{
  "vocab_size": 8192,
  "positions": "learned",
  "qk_norm": false,
  "attn_scale": 0.177,
  "init_std_o": 0.00473,
  "optimizer": "muon_variant",
  "final_lr_fraction": 0.0
}
MLP neurons of a small language model. Each row is named by its layer, matrix (up: input weights) and neuron, and shows model dimensions 0-191. Each number is 128 + 32 x the weight over its row's rms, rounded and kept within 0 to 255. Numbers have three digits each.
After each neuron's rows, "fires on" lists the tokens most often at its 100 highest values on Wikipedia text that the model never trained on.

L8.up750:143122113062163155134152164085134111106152143114124132076120160128152136127053139109112097154119123073088131160118105145155082064149144114210093102165147097129189113078137118116221141134126146080131068115099130127184143135177124112078132113162135122123122092221151116145136158132088119081103152096154118150096149101155128158057105164153081169115161068150148182173123041160103068102083106134115139171126201145119137105107096185113148122179095164111121138100129156139135144090169129113160094090183121161118153094136111126128106143126114102168089104111165147184191118088103116125
fires on: "s", "0", "ar", "er", "n", "1"

L5.up26:129128182140156116117166150115102084141101153095129127130122122087117084139079135183100134129089107158096164163135184132124163126128093115123155130096111128093091133069136103146138129113133133107090150131161128206131171111110142116124120121148161124133086132171112125168136131145181134095128182139112106106135184143173136128121158094128123095166120143134126133163132155141130114124120099093058095162173159053064116181084123097136098138180130100141180109083199162158091154154138199091074157127101127138127119133120182111120053112167082147202116104127169025131025136116059200089
fires on: " of", "o", " (", "m"

L10.up467:192093178129135120121166098119134182127127128102090170167088087156084153186189130117173137090083106058151101107169145159165179136148084116109124109111168176105083132157146088122107122095147115159102173078119193199111110181131169085082061108094122137168193121110113169132152182141078143117195103109074128163118088159111147094137131067124107128203171099099108162071116139141077147095112079132077100119169108172163105130095141100121127132100165100121151115139104168128090128103151121166132128113099136144119099159148165149121108148155163134125091129131192141156086079173091106108
fires on: "-", " ", " re", " un", " inter", " of"

L8.up184:097117119163126103162122183112078109107101060109136157168163090091092156137135099141144093167170090150139131164152111156099144161157187154136110138138175088132139143168098127124096161091125081124113081056101186115167190117175162136096185085157137114158136133175141147124121191082175059136168099065127121117118175089113115095117159093088062120152100143066114150109145153172150111149096125101103123178160110157159138087116164150131150173139149164124116138107159120080154101134055175113118105135103089118066162140131094121162122158107183141133093157046207135125092099098161092129
fires on: "-", "–", " ", " –", " and", "N"

L3.up266:134175121117131084205123117157116123116119096184066092089106175162174185095130166136093123074152154117154046155122165183135119133131118176139156147154151177123093108090071146130125166133125055112111097125170158093111141077146120123148067145132135173124127143137143116122121174132106131106124074115118153156163038102137119138141119166130158119065148125118189179084097112099173106209147113088108133144139109129054145138140100137087113122185186039094119186096132173091109124163125147148123145122092154116107100128142121173115150124135117180139144101159134077122122113209080162116
fires on: "-", " |", "s", " ", ")", " ("

L8.up588:186188104175149149109139151113130127099113109115148168134130144114103101107157103136162054176108118110122096154092198148100158160101114122155104137198134122168108216089141118087106131076072096138154129030079156136153106117106134097134121141128117155164172142115136157100129165132140066112152160099120095145118163150218094124164209086050120144195152102077166141141094142127168169155102134104118116090128089101156173097157101127112149145142133168120150120102071171085094115146113112098099119114103098131066162158147104153137142136153134079131053139108120142123156152207108102108
fires on: " of", "-", " in", " ", " the"

L7.up77:128124113143159106142083168153115145140150084163113134166180110149118125173092144122130161161104119104081128148140141109134085047120144120103162094121057135146140158081135092125180174098176075138143076158116145081192151129135167122132176135101090171119139149143163138094129132156179065170170096076128126109142134142082109123087155179142152082156137156182139171107114087125121152124110204082160162078115109103152146071146061101120150115104157166091139234090107155055156123101124102136163148139108073150179159077110152138079118159110131104117179116123047096146091132137111111141
fires on: " |", " which", "s", " and"

L3.up604:166113122158076111165104147153140121084156063164114165136157158126120188116114159139109130131124092130168141124144100148128093095116118090119168124070116114150156125114134155132157150171163133114074126149163113085202131114163185099090172098107136140190098071107155104146133147132150088157179108078172139136120091059099086048129124163094184130104092171063255117142077040106103112133115121105109146156102111140129160160139129109071136103140129061137128126117128159122112127086142087135157133142127107118126147125169149159140183229151128127107106066113109128161135159128138113181
fires on: " |", " to", "s"

L3.up738:101128127118106126074140173142103114188105142119133173109121107073130149030079092126133077079072112065075148085168209164172123136164147185140104123180089168111130143108142062146149147157154135153152177096140122094160149128026127152127115142127096122109174131066115167170157160113136149124149163090165109152083109153189144130185123129129106124129108081158116144117109188110097045173174082168104135107127113155146093096104128110155130134142090167136151136086117185082065177136135124132151083143123144134179151149120164168147130106128133123118150135187143144129080088149127149113
fires on: "-", " pre", " ", " Pre"

L3.up274:143050145142171170131130108090123066088095215116124151081141106113106090128142087162152054110104122124158125143118101105127154090140135115127111113131107145116122151117099121173208169141177134159125140174140154145092100125144129170132171136080102101101129076122105133134169150111199159101149113120171159189172152122114090175110103046092236138199133093164125087146100164147100110165147081124130160121077107088143143102100117123126084097197069117167094151118131132111083127102201079141165091105163107157135146153139142111129089128094108087135147122113074156106157118151178123101
fires on: "s", " ", " his", " their", " the", "'"

L11.up632:132165129144089117116101093114162140158140121201072111116133098106158136194135130101138101071083129214100107098127093174137207140143150080130154189112113162109077118098109157169119133215060139141157085214124169076119082124123128140123126123135099146111122100116103095134153126093160152125113178128130126107115062166095095148156085098165142114086070059111154101140163161157083123132199110084125105118127144194118071129095115174142177130143180184158156125138178177132171081129132094116133154161113068097186139131159100115137105124107175100117119117130128141119105158100113123153
fires on: "0", " a", " ", "t", " second", " M"

L7.up623:098066113132107093154124138151073153157160154094122118162132075114125153137138135177104135221148143140169158094061178149087155136163115163117126066124168132111097117164093148156096151133128094106123109165181099137086119157090097114128114046133090144180142161132123169119160088129130110176106140110102176161054129165090168141156206159103152168141090097123166102107061157118150091111144086113078130175066156112100147118125152158091096121111054144126138162142135132101135093121151167173142122144101166181154138166094134106116121084088075114169131187174123041099120139130149107156
fires on: " ", "-"

L4.up65:142125197144164156140127172149136085150127137111157116105133176110120147156113151125178147095139054175151074098179112152153151118116122109109118167061153165161142151147125174106129143100161140134177100143163179134140120178049130132135092064115114124130165144097116108135118162080156055092104187130154152152132134143152091107142106164167116077052156107102124065147074123158072117121116124113149133098116042139142116145164114127093161101155164011056120099140167125071149156111120112125082108134078149132129160148111154163187133121110192119116128110130085082145135111141187102162
fires on: "s", " of", "ed", " in", " on", " to"

L11.up136:166139139143142121126083124081087125138150116138139125078124112122137155132099094149143140132133146138095112209039105185126100154201175183207124148105074112091110086140116088162072116060160141062141141131118134149140135073084110163128139100084090163109148143127108150136126124118144130112111086178169099177068144112086215120148136141095161165074134208138112189131151121111136185119132118148106102029101129200107167126116105177139174114176103136143088137156116165091164116141116139084142122132157119153162172109093159114112127152136141109128155091139091136133059133076118124114
fires on: ".", "3", ",", " Robinson", "ley"

L3.up632:154177109154126111131136064144157113105126122079154082149170118115138089135188097199143091139102160152077154155123048114113115127124178111094155117135131130126164129125150138175110104108163111162140177148153110112087159155095087204117090113146094120100142100120152087099128204135082167098122151158167124143135109153180067148076148100116200106144124092156153109151094153136120117163143124084124084057155124098061119093074193115186168128159121118103082116104161082119129161088159128095151095154098065132111132173111179147087124129084162126079177093166160163058157153138168138134
fires on: "s", "'", " for", " total", "\"", "a"

L2.up86:059121131122165073188155129126059116057142126119074109090064177109166164136092105132106138054075083208120153174134185133123133130140122110140146111125110127030109069073159118125150159106126152158152132120162145166123120127049170141114096138203142124114157136113143117198173143111095146124099124150081129127155173137154103113118104124171122133127094133135098082093128110126125167193095101150077140133109176111103153112147100153160090114186152137092071115211156153110137103139149197144115102102143169108075103087173137140116118156076110154091134150128140126125141154116169138146
fires on: "'", " United", "don", "ough", "wa"

L10.up740:174116159156088140129084149124163106117122144180062113185120092133151155141128112107173069135092082105103189158146140123150135174130191141102141138157154152107116091178121094108180140154157151129176106141127125095140139141112145115117125132193113089129166124115111115102168143167076106142175151079150084132201154093093106120129147150117124135086089013165174167107184155084096085169162070070120192121154126157096111101060112131118095114174179081128122147098183129131116119163126076163103162148078121099161097140147073141149121123073136092141131179121140121119095083166130154079
fires on: " ", " (", "-", " M"

L10.up260:079124162153123155130176101123078076116096089153116129120103192146133150119159080127124088087137117155160047120124153096159121103158135142163123118179160049121179149142055142134141105109157115091120165159128150151160091064099105172060147134099168122097117062100098160101109161159096105099130077150160085099166099120122151121141120102113158114121140136107135122171165139122190103071201101119100107117135161094115117128126145185148140140137126113138089090190148122111191073132116132098128042111167113088158158119151160117124115102092132232150152137162152170095153135162194170163
fires on: " ", " in", ",", "s"

L8.up183:170111128149110153189113154133175149110072103122138122142116131103121157132125204110157091150184160080132117108087127166137127123121160074151166117139153142133124146160168115155128196080155149203133194137160085067158108147155140155091116087079087072095138153103155168142121204091164147119149153072146135153139160091160137069190092141097116148097094134150098068113130131125085077118098157097086124126085133129097121162157140152085111115174062140115154138063130113127146095080123116148064068138064108071119100139112157152131123136128096147150128081197116095202154162166144112142
fires on: "s", "ers", " forces", " troops", " soldiers", " Army"

L10.up513:113094140172082158120101095166120140149152141149088155161107183147097135106141116180106085111111130174136171096134135150210114087108158138140122121111135127147099163132079132086173092107085145143107102144165149124132201126082128124127129115136050153156145095127142159101197122073089127116147105130089164094115097165128038099172209067101130117153142119125165194085100139178186167110123141103171095131151156106144134130211089123153118105098124149091193125174070107137167162182113134109138108145114103166074091140159127089144120137133126087058077149132119126124099157170087079093
fires on: " ", " the", " first"

L11.up502:160183178106123088137119121099111132142080133164120101105203121087144135153124118103031115153154145133134085130140127140100125089160133128180107159147078098092126061096139097196126164115115120145090126121125140112125112174099154102160140132079114098092162102132134107123111108113157098183189170199120129200215153124138118119105138075115074094130172170120205183129121179082140153146115076180149103108061125177066095092153127183158075120111132139171131129146072153113137172114123078128084122095167147129135132146104108095170115143137119136147150070156127160100175104064128143125
fires on: " |", ".", "-", ":", " or", ","

L8.up767:129128146179139122092145169152145158093116176172122131137090096109132145152134104160126133109140089133097070074199109155138139098151158128146123128109126136135076151131111117099126132109124129150062175133172178158141153176052134111157103092136143041149117157154121116166124152151152064099143127083144128110103176125132083093124062146163092074155164081116142164088137079126101079175101108148100190109156086138074128140138115140118188131184156085059092096185126130101145136186097173129131159133119135066117072178099155136156023102106116140171156129178152111072137145135100138153
fires on: " of", " |", " in", " (", " on", "-"

L3.up232:079128120114115133135124182096150124162136037159116134130113145093026135158173144090158108103096130091162120111135145179082109082150134159168166128100108076115111109071120130150172195204149146193120115126169134150190051109132130165095180143101108187181135138133109099177121135086146082117138118113143187130110195124175127119166141083170136170110131095104154139140110116158096152152108133151135089161078123107145137173130135169093097154136148174088138105112055125099091137125114126098121089168112125183121169105138144094093155163136072109109143080080098156089196136112102096107
fires on: " of", " In", " from", " to", " U", " To"

L11.up510:129138189182129132127124091154122141140077138097132100153141146136121118154130171114109184080118170104222090136120171102138145132071144174160094141191123076174059110185165126100104153161158150131150142090129140146222130153133189147188114111114113156177137163090089187088111136137105097121090086103108084175106169156110123121146118125120162131102131157108138158079170133120160053167102116108122136090094094159071103138106095113098120167119141120035128135146152088147104116107068126073092101165115156084132091170117163133085068141111118125132119153122155107110124220146112137105
fires on: " on", " in", " by", " and", "ed", " office"

L3.up767:178146133131142141062148134063109083104119144122111178091132107135145151136111096158158106099094181092127064119104125104091133148132142112114149074096133111125179121144181120155178118170165127120037147127144124189173054154128139142078173113056121184150153111119073081127134188127105153053128116112128121100088110139084149115146212114156126096160151157114166088137130131136143121073142160137166137154109123154086176138131091107141151132159135061155110146098142118200086144089162121069143151124169142147104152126177174140091177155109082113123168079179106071111162130130091111182
fires on: "s", "\""

L8.up703:143113117134131149098157130089104146091106096062132166131106132136114141191173092149142082138181097116092121164068153143152110164159151088086130126096070120147102099122054207182162180100108109162171093155099115104183103107099085166107109162144116093145090135140125165159169179165124121073146105151119049137152120135145118179126164189128129126110124101175158093183127140068110110120133133122091121141165135117082151136107078139167098096098148180126118088120192099134139094143156073118105081170149065071052128134118099101113128135113125118189147184166168169120114132178086162114
fires on: ",", " in", " Gal", " Gar"

L3.up405:068139126118110142154083100111120074148096096169106046187160204084128175138130108112173082141144164099115133123143101110100133207103154121165099121117121138128169101142154076154126126136113145123141100111103119163170118116099098166081109155076124180067148148132087149120200124168144152087134121159159112062122088111135162164089147122119076081146103128134125101129159175151149152119118155119115148123107083172088144117185147126159136158081139071079138095139164089140069093121197075107198169112098091125137092111187171155132166188069178144134165136092108138133176116110128169113
fires on: ".", " first", " Record", " Democratic", " Platinum", " Gold"

L11.up683:113145134073099131138135109130097120111121114152074180131111096119136122109152133107112110151130080115104139133155043116099165074109150117137054148128121148087180055174192109054152148173119134092118103234115129131140131191130136182149115147121112124118107172145118109155121115133121140091143142151167140157161072150157100180098182162216152116109096073113105114162153046158112133117120146102128156131124224102129105071161092160094139123149192128064178133146162128096114169108099109100166128102111134107134101123185095131117145122160101167105101154169068149107170088127117121150
fires on: " |", "0", "s", "5"